config = dict(
    num_attention_heads=5,
    intermediate_size=1920,
    norm_place='pre',
    bias='none',
    decay_fraction=0.583,
    max_seq_len=512,
)
MLP neurons of a small language model. Each row is named by its layer, matrix (up: input weights) and neuron, and shows model dimensions 64-159. Each number is 500 + 50 x the weight over its row's rms, rounded and kept within 0 to 999. Numbers have three digits each.
After each neuron's rows, "fires after" lists the tokens most often just before its 100 highest values on Wikipedia text that the model never trained on.

L6.up597:452476500453496479507527482533451429460549546391442484492554415467417392478573526503462504516495555551492438491485420502615481524519574557551487546456542475533586473474570550442626577506470454500490456412464562337526478481551520593441495539494585496594441481420433472439506572465484559472
fires after: " the", "-", "|", " •", " The", " a"

L6.up470:501497507506542462563551500478422579604551496493513514536477510565656517480400423444540501498514495508477590534493479494453487552497526591485519465506543486511518504435558546516547519600500535562450544558428415497545575566512528537522570450361463507546638424459494463454527523527406512426
fires after: "\n"

L6.up205:516432507505505426474356483376461496531479457456432575501490441445575412503580548381506512470514423500460324468498499489561476573488491465492495501500448460471560574468527553500488541483476525449499493445511427502445466508545563487459432594532494548473516484436595526540463424526381500473
fires after: " the", "\n\n"

L6.up1865:514471519560475482451512532453486542529472483570462591512491440499517536465483470497537487477491459494443491547442507494571522498448474546455510475526486463460486526480508544423515431585477533507496438547494507529538481464517545514460536650538502529526474459490423594540448478550472592492
fires after: " is", " was", " were", " been", "."

L6.up736:519394522502565408455502485491552526442555485507421595491533512500508549418543480426481640540509422414541401501570507520549516507465469487572504421538587480480525551478537353504511481466449472478518552487414584428448428624442511511410507459465541447492526473426465492510478482493501474497
fires after: "\n\n", " |"

L6.up999:493530462495454518404473559477564521613420506543482544486448559498471498495376480515510509385513445578520541521479487451566464441493513520442526503479566594455594510535474473419500384486496544486536535486578559587511443375527409496485412627529540471512465562462480456455459505575420602464
fires after: " was", " were", " is", " are", " and", " been"

L12.up72:464453496568454555469465501514459556400482530497440545421488520437591500448531391537495464495520515583498545461438477547479460599536456519486408553522452385537454483511478472550453472551486486459510493586524452461485509500442512533569644563475333501555514522506560472458501532471508590519
fires after: "\n", "-", "–", "."

L6.up1825:456597446563508496546505504601535503427537587514525595419482523536593473359461444461506466505543536439586565483504517532455447455510556521466408450493427481406589572460565482539518561472493477498519589562415503456523563503544542486618514526374485550510523485462446564425521481517428511467
fires after: "\n"

L11.up606:523468537528434476473552584511457483455402540511560517498455572519547558498508507465514588516457413509536528478539535415476496504508454440467481532480451500418566504455486513556457554507502476547467509537488507499469532521531524530510532517476550519501595450587551511384448564548458539385
fires after: "\n", " Jo"

L12.up577:527459471481480554571459532465507512528565572440425489400565499459523524524509545434581542570539545510589454431474457502506443613373480547445474509515424510488492527437497445494468450546534510539590444421437450394478442484466501469510432444498512535544545459499571429553504578501538531450
fires after: " (", "–", " |"

L12.up84:531512435459457497444505576467557583589569540534463521542577464479532477484548490480487540503504530466487474535508481544508406575476445496448490519569541396490539518555507457400530468448524468440497563440530529470535470465507606556457507484485507543511461491476468419491495427500587591475
fires after: " (", " |", "19", " was"

L6.up1757:569430574424445476529513477511450488472528508549418529435471534491545447528492507467518443532517524541522355507453509511484564503438460555559453499506535516538533469487483522520488572411473462481441482396504441481542554539497550476485483565491521569552520548516460498447500528464570591543
fires after: " the", "s", "ti"

L6.up74:484503523389445496584452513534426512473415503487518438470383459532515526580493465492478541491498557509494390539466609624583510465509356421572469507576520520531502484515540442475483553459465474453416537491497436403603598471438479548573546498526494539534556427407536554439501470489558553517
fires after: " the", "s", " his", "-", " its"

L6.up721:447513519559519659510464562476530428472568475510498518481479524514479462459629443541509517449513546546550552458526494563481500505584432508445529471449467533501561528462481562517498553563469469461360492412600512460401505448491499522525472397487541576477471478451479500530483517520480597557
fires after: " =", "=", " the", " a"

L6.up89:425608499449424556496500498468566553491588571534505553521419433493495454458444482591545462497491602444477464496445562508518553413447471471443489461489548484467500574555489471489444472515478434542526490501489450474527540461638470581461479577589505479542463478530483479500410470475530539435
fires after: " |", " was", "-", " is", " were"

L6.up1804:514441564552585513468476512508524501579561595584497543457450530533548622534507550466517509430501451462529429509445565495502494525543498508537478563491559528498465458467535434505400449557474489461545513404460563443522403547474525450526563549439617536565468440463468494397502492524516517474
fires after: " was", " as", " a", " be", " been", " became"

L6.up915:447533571475470517512540530497526503581537522519443529545520541526489433454524475544578577527456597544459477491505484477568432561418517616450385495490534566519623536446545513557512503556496485432607493537630457437507545470479475509570481504537578451487484466457436556514410477497400615476
fires after: " a", "-", " was", " is"

L6.up1208:501576552468509532495504539542583412526445492450483526500523492472442552413549498531521473438498469522539498504406454575556534549459532424481498659561481499446479520542449454485430594510464497423550553462441567530562439497509458464575509567339570526483480452521504453487438512621424511544
fires after: " was", " and", " be"

L6.up1376:641549401413478559530519493581485468445522443495516507482550476431518460441501447484457504480531644430543422463415422442507467489536444418561459482440527425454520543482531473412552482477482538507401551451509443403451508569478596456545436536498410526510542490443490519537491473468500502576
fires after: " the", "-"

L6.up666:444543577499434503512510520480482404461491523429485505501504482473531508465509454509497513572492503641548450513485575510477597480460511463544437404461492441436603526501536335468435476547501485530481557498518402410481486446512490461505454609491502502427546501478549519489560500481568633499
fires after: " and", " well", "ti", "/", " in", " ("

L6.up1910:497475488510654493416562471537615469338525426477407579505588547480493565530470484516558525527512412456506492432494500500425453598481479499475513543503512431516452588487505356406531521469469509462496531521480538457527482570517506573564521491382563512489537422466452490453474404464495465552
fires after: "\n\n"